python train.py --num_hidden_layers=15 --hidden_size=192 --num_attention_heads=2 --num_key_value_heads=2 --head_dim=96 --intermediate_size=768 --vocab_size=1796 --hidden_act="tanh_gelu" --norm="layernorm" --norm_place="pre" --norm_eps=1e-06 --positions="learned" --qk_norm=false --attn_scale=0.102 --bias="all" --tie_word_embeddings=true --parallel_block=false --init="normal" --init_std_qkv=0.0246 --init_std_o=0.0045 --init_std_up=0.0246 --init_std_down=0.0045 --optimizer="muon" --learning_rate=0.00755 --lr_mult_o=1.62 --beta1=0.9 --lr_head=0.00636 --max_grad_norm=1.0 --warmup_steps=200 --schedule="wsd" --decay_fraction=0.532 --decay_shape="linear" --final_lr_fraction=0.02 --batch_tokens=65536 --max_seq_len=512 --doc_mask=true --train_tokens=365000000 --max_steps=5570 --dataset="wikipedia_en"
MLP neurons of a small language model. Each row is named by its layer, matrix (up: input weights) and neuron, and shows model dimensions 16-79. Each number is 200 + 20 x the weight over its row's rms, rounded and kept within 0 to 999.
After each neuron's rows, "fires after" lists the tokens most often just before its 100 highest values on Wikipedia text that the model never trained on; "fires on" lists the tokens most often at its 100 highest values on Wikipedia text that the model never trained on.

L6.up680,190,166,226,206,178,199,211,238,209,178,193,197,212,237,174,194,225,204,205,185,210,183,183,231,192,201,227,185,172,250,188,199,194,193,221,197,195,181,183,204,177,177,187,199,230,198,208,201,213,205,205,214,214,178,185,204,227,196,208,184,162,254,176,200
fires after: " one", " B", " C", " D", " G", "ne"
fires on: " of", "ib", "z", "ell"

L6.up345,235,186,217,202,165,201,170,214,178,224,200,205,227,186,182,212,204,215,228,217,209,191,190,191,198,239,196,204,198,197,183,190,183,197,235,225,182,208,211,160,177,170,198,200,188,197,224,217,178,201,193,186,190,216,216,209,201,196,166,224,155,189,164,182
fires after: "th", " K", "b", "w", " B", "al"
fires on: "let", "ot", "ath", "ar", "al", "ond"

L6.up754,177,212,216,201,216,218,211,211,202,186,197,188,176,211,202,206,195,189,224,205,222,187,208,193,202,200,171,146,188,198,234,226,240,196,184,225,218,183,228,209,170,213,190,208,188,207,212,195,206,235,200,185,190,198,168,190,210,178,209,169,205,187,199,176
fires after: " ph", "il", " Ph", " al", "amp", " act"
fires on: "or", "il", "os", "le", "en", "-"

L9.up282,188,217,210,173,195,200,180,179,238,157,221,205,232,180,216,205,218,217,201,186,209,208,198,169,205,211,190,176,191,235,195,212,202,198,233,167,206,240,167,238,180,223,188,205,210,214,191,225,178,174,180,169,176,218,168,159,196,180,189,196,177,195,217,194
fires after: "eb", " f", " p", " F", " l"
fires on: "s", "ed", "at", "it", "le", "i"

L7.up123,170,192,235,186,222,193,202,214,227,203,186,214,161,214,194,168,194,184,185,161,210,185,205,192,223,193,218,198,209,179,209,231,187,220,202,208,219,159,199,172,213,200,181,214,179,195,196,232,180,234,242,193,206,203,209,197,174,210,187,169,229,203,187,187
fires after: " Cal", " C", "ilit", "ab", "ing", " m"
fires on: "if", "ary", " to", "id", "rit", "or"

L8.up426,194,177,210,167,223,213,193,239,204,171,204,173,177,192,219,223,163,184,200,163,214,176,184,186,183,221,181,200,231,221,200,198,197,161,178,207,224,212,196,185,216,208,221,195,189,218,199,188,186,206,220,229,196,205,214,184,206,218,224,199,179,151,189,198
fires after: " M", " gr", "|", "r", " D"
fires on: "ad", "A", "S", " The"

L9.up348,164,192,213,172,205,199,183,173,180,199,200,177,227,208,216,210,217,215,215,148,198,188,174,175,192,219,197,233,193,248,215,216,214,212,200,157,171,176,200,210,184,164,179,219,229,225,180,207,172,178,207,195,205,222,203,178,223,196,207,202,198,192,191,183
fires after: " the", " B", "eb", " p", " Par", "B"
fires on: "s", " time", "ut", " first", "u", "ed"

L6.up614,150,208,203,181,206,188,195,208,209,211,208,195,204,200,201,209,196,206,187,217,195,181,212,211,187,169,207,161,196,193,173,203,202,196,211,207,181,194,200,209,156,199,205,191,205,152,200,201,182,197,192,201,227,222,205,195,192,217,244,194,221,205,198,198
fires after: " ", " New", " in", " the", " of"
fires on: "200", "s", "201", " Q", " W", "wards"

L5.up499,208,221,222,212,187,181,193,195,195,222,209,232,237,204,176,183,198,199,197,169,193,188,141,203,181,150,215,192,194,210,197,209,177,175,202,179,210,216,187,219,192,206,193,200,210,194,206,212,227,186,193,204,197,207,241,239,198,193,204,220,212,176,186,215
fires after: " Rep", " W", "ublic", "resident", " Re", " Bra"
fires on: " of", "ubl", "ublic", " Pe", " prov", "e"

L9.up293,173,188,187,211,191,232,200,203,186,225,195,182,210,180,204,172,204,150,194,183,196,164,227,205,167,177,185,201,170,202,215,178,189,151,210,212,194,231,201,188,155,226,170,216,201,233,178,202,226,179,162,216,232,224,212,222,218,198,184,189,203,190,177,206
fires after: " J", " P", " F", " M", " W", " S"
fires on: "."

L5.up625,161,205,239,184,213,175,209,181,178,228,171,189,223,196,195,173,182,206,216,203,218,186,168,167,207,173,215,176,176,175,194,199,233,186,216,182,229,205,252,203,239,204,209,221,181,211,197,247,207,179,165,165,200,199,201,212,172,218,206,220,217,218,182,218
fires after: " l", " p", " L", " P", " fl", "l"
fires on: "o", "ate", " No", "ent", "l"

L7.up283,183,203,223,204,221,184,201,198,208,199,212,211,150,170,210,184,193,205,223,206,197,204,168,210,213,192,204,185,194,224,171,205,185,201,203,173,190,207,225,183,221,180,196,211,153,217,226,188,232,137,183,211,206,201,212,210,209,226,185,214,182,206,203,191
fires after: " |", " ", " El", ";", " E", "al"
fires on: " ", " |", "s", "th", "v"

L9.up399,136,205,191,210,185,217,165,190,199,200,218,201,218,173,213,230,191,204,201,225,194,214,194,213,162,224,199,189,210,195,176,202,210,212,234,204,170,203,206,216,211,231,191,197,165,199,187,200,224,208,187,181,225,214,193,199,204,208,201,212,178,192,197,230
fires after: " ", " |", " of"
fires on: " ", " |", "s"

L11.up481,220,207,170,220,236,183,222,197,223,212,210,219,192,183,213,204,233,218,172,191,206,201,209,182,193,222,216,194,207,198,187,244,206,197,224,179,187,219,185,174,206,228,188,198,175,203,193,217,189,218,196,201,193,198,208,206,200,186,188,226,225,199,240,210
fires after: " f", " s", " S", " dec", "-", "r"
fires on: "om", "ri", "um", "y", "en"

L10.up108,198,212,204,211,200,222,235,186,197,184,173,211,186,226,212,212,230,201,194,205,205,210,197,203,192,193,185,186,188,189,189,226,185,192,173,229,183,196,194,223,175,170,209,213,175,252,226,190,184,192,179,200,192,193,160,209,221,186,207,176,237,210,190,217
fires after: " A", "oy", " a", " R", " J", " Country"
fires on: " |", "th", "al", "er", ":"

L7.up327,176,232,187,217,196,218,221,228,189,177,190,225,243,195,203,194,192,206,235,195,197,211,228,205,215,204,211,181,165,195,201,205,189,171,210,185,181,189,218,207,218,234,235,181,229,213,205,219,225,191,188,202,184,202,203,196,172,204,196,238,183,216,195,210
fires after: " p", " P", " b", " fl", " l"
fires on: "o", " cre", " Co"

L7.up100,195,153,223,180,180,190,204,198,218,215,209,178,180,191,234,200,187,189,215,202,179,219,156,172,207,217,193,219,139,179,214,208,174,215,200,227,196,169,182,206,182,220,194,196,203,191,207,217,224,185,186,194,209,220,226,205,177,200,170,176,176,178,200,163
fires after: " ", " ("
fires on: "2", "1", "4", "3", "6"

L7.up134,189,211,139,199,217,218,188,205,190,221,209,181,191,185,183,173,210,198,201,209,218,209,254,211,250,203,198,180,186,163,208,177,163,196,199,177,171,243,196,216,202,236,196,181,191,250,193,187,176,215,201,204,219,203,196,207,201,200,201,194,217,195,192,190
fires after: " ch", " F", " g", " G", " J", " T"
fires on: ".", "ang", "y", "oun"

L5.up353,191,208,200,176,209,231,191,227,161,195,201,202,196,174,187,188,202,208,194,224,203,168,201,208,190,242,209,211,173,199,206,194,173,177,232,194,202,216,200,190,250,239,213,194,148,196,199,203,185,196,228,190,232,189,165,237,180,178,197,177,223,188,195,195
fires after: " R", " M", " L", "R"
fires on: "as", "ang", "ar", "ik", "a", "os"

L5.up567,218,191,203,188,201,230,161,159,197,162,237,215,224,189,168,200,188,223,188,207,185,203,219,194,225,209,179,193,171,173,186,184,207,208,185,171,175,186,217,236,198,214,198,188,206,206,234,233,208,207,197,177,183,201,240,190,195,233,213,212,236,217,212,218
fires after: " S", "S", " cons"
fires on: "port", "on", "ound", "c", " is", "id"

L9.up693,207,219,221,198,164,193,176,193,168,170,190,147,192,219,211,200,233,196,198,174,210,173,218,226,216,199,213,158,203,193,230,215,200,193,199,199,161,224,186,224,242,189,199,190,202,183,210,223,194,251,218,184,213,163,221,214,203,220,170,220,195,199,228,213
fires after: ",", " and", " a"
fires on: " a", " b", " c", " p", " con", ","

L11.up427,205,175,221,188,197,188,206,203,214,186,149,203,203,200,221,180,193,196,196,207,186,226,215,230,187,225,195,218,198,190,173,211,193,199,201,194,189,182,201,207,227,187,203,166,230,217,193,210,177,226,167,187,181,211,203,231,184,201,174,189,194,196,178,204
fires after: " ", "t", "g", "or", " ("
fires on: "4", "in", "w", "ra", " h"

L8.up233,187,233,163,208,209,234,188,182,206,201,199,175,197,173,195,201,222,203,189,232,202,205,205,179,183,229,197,199,201,203,180,173,189,188,196,190,193,222,204,231,206,201,198,211,213,233,213,229,210,182,196,222,197,184,206,222,182,212,180,201,206,208,167,179
fires after: " F", "F", " H", " D", " f", " S"
fires on: ".", "L", "ou", "ly", "all", ","

L8.up654,200,238,185,200,175,179,191,199,193,240,166,178,178,202,199,201,188,209,181,182,220,186,206,194,239,160,185,218,221,188,190,229,210,209,210,187,218,187,242,238,193,213,217,195,173,203,182,180,234,204,168,226,162,221,230,160,186,196,215,198,172,199,206,195
fires after: " ex", "el", "n", " Des", " rel", "v"
fires on: "t", "ec", "ig", "ist", "-", "ert"

L6.up423,216,203,193,201,209,210,154,189,197,168,199,197,187,200,192,180,176,206,202,217,187,178,206,207,244,222,215,231,183,193,199,192,175,207,231,207,218,198,227,206,201,194,187,222,208,221,231,211,179,198,190,224,134,177,168,205,205,194,213,217,183,232,199,203
fires after: " S", " V", "P", "S", "a"
fires on: " sc", "ol", "ound", "ro", "am"

L6.up326,184,202,212,176,194,217,211,217,215,161,214,179,185,193,181,211,190,180,196,213,217,176,245,180,191,183,224,195,190,156,206,214,227,198,195,221,205,201,153,170,209,182,177,192,212,222,166,204,242,207,190,223,199,205,224,196,207,189,183,183,193,200,223,210
fires after: "|", ".\n", " ", "3"
fires on: " ", ".", "-", "0"

L5.up697,193,249,196,211,218,229,202,208,219,195,254,191,203,201,224,197,171,208,219,190,210,191,214,186,186,161,218,226,208,161,223,214,174,218,201,183,184,182,155,197,195,197,206,214,195,198,207,188,208,171,193,184,190,179,231,176,205,189,167,174,192,231,181,229
fires after: " ", " |", " v", " and", " g", "s"
fires on: " |", ".", "e", " ", "1", ";"

L5.up513,197,212,190,181,206,189,195,224,235,190,198,189,170,212,179,199,134,243,197,187,199,186,193,172,186,220,204,206,173,231,181,186,183,182,180,231,232,177,198,165,222,235,203,216,203,212,220,191,227,202,197,214,176,201,229,168,193,218,200,219,173,182,186,194
fires after: "0", "1", "4", " |", ";"
fires on: " |", " ", ";", "ok"

L8.up177,187,215,190,205,208,188,224,183,193,217,199,204,196,192,167,204,189,180,205,195,198,182,233,187,172,164,189,231,211,217,224,227,187,198,227,190,154,180,160,204,212,201,170,208,222,204,231,210,181,204,197,201,211,178,201,189,200,195,199,222,223,155,226,204
fires after: " s", " pre", " S", " acc", " sub"
fires on: "it", "om", "il", "m", "we", "a"

L2.up289,230,211,213,178,176,219,199,179,206,184,169,196,178,193,223,209,200,249,215,216,193,192,198,192,207,194,233,163,174,201,178,202,177,208,204,224,208,197,201,173,174,203,174,217,176,241,191,149,197,194,148,175,198,163,213,197,194,217,178,182,176,192,232,206
fires after: " ", " /", ".", ";", " |"
fires on: " (", " ", "2"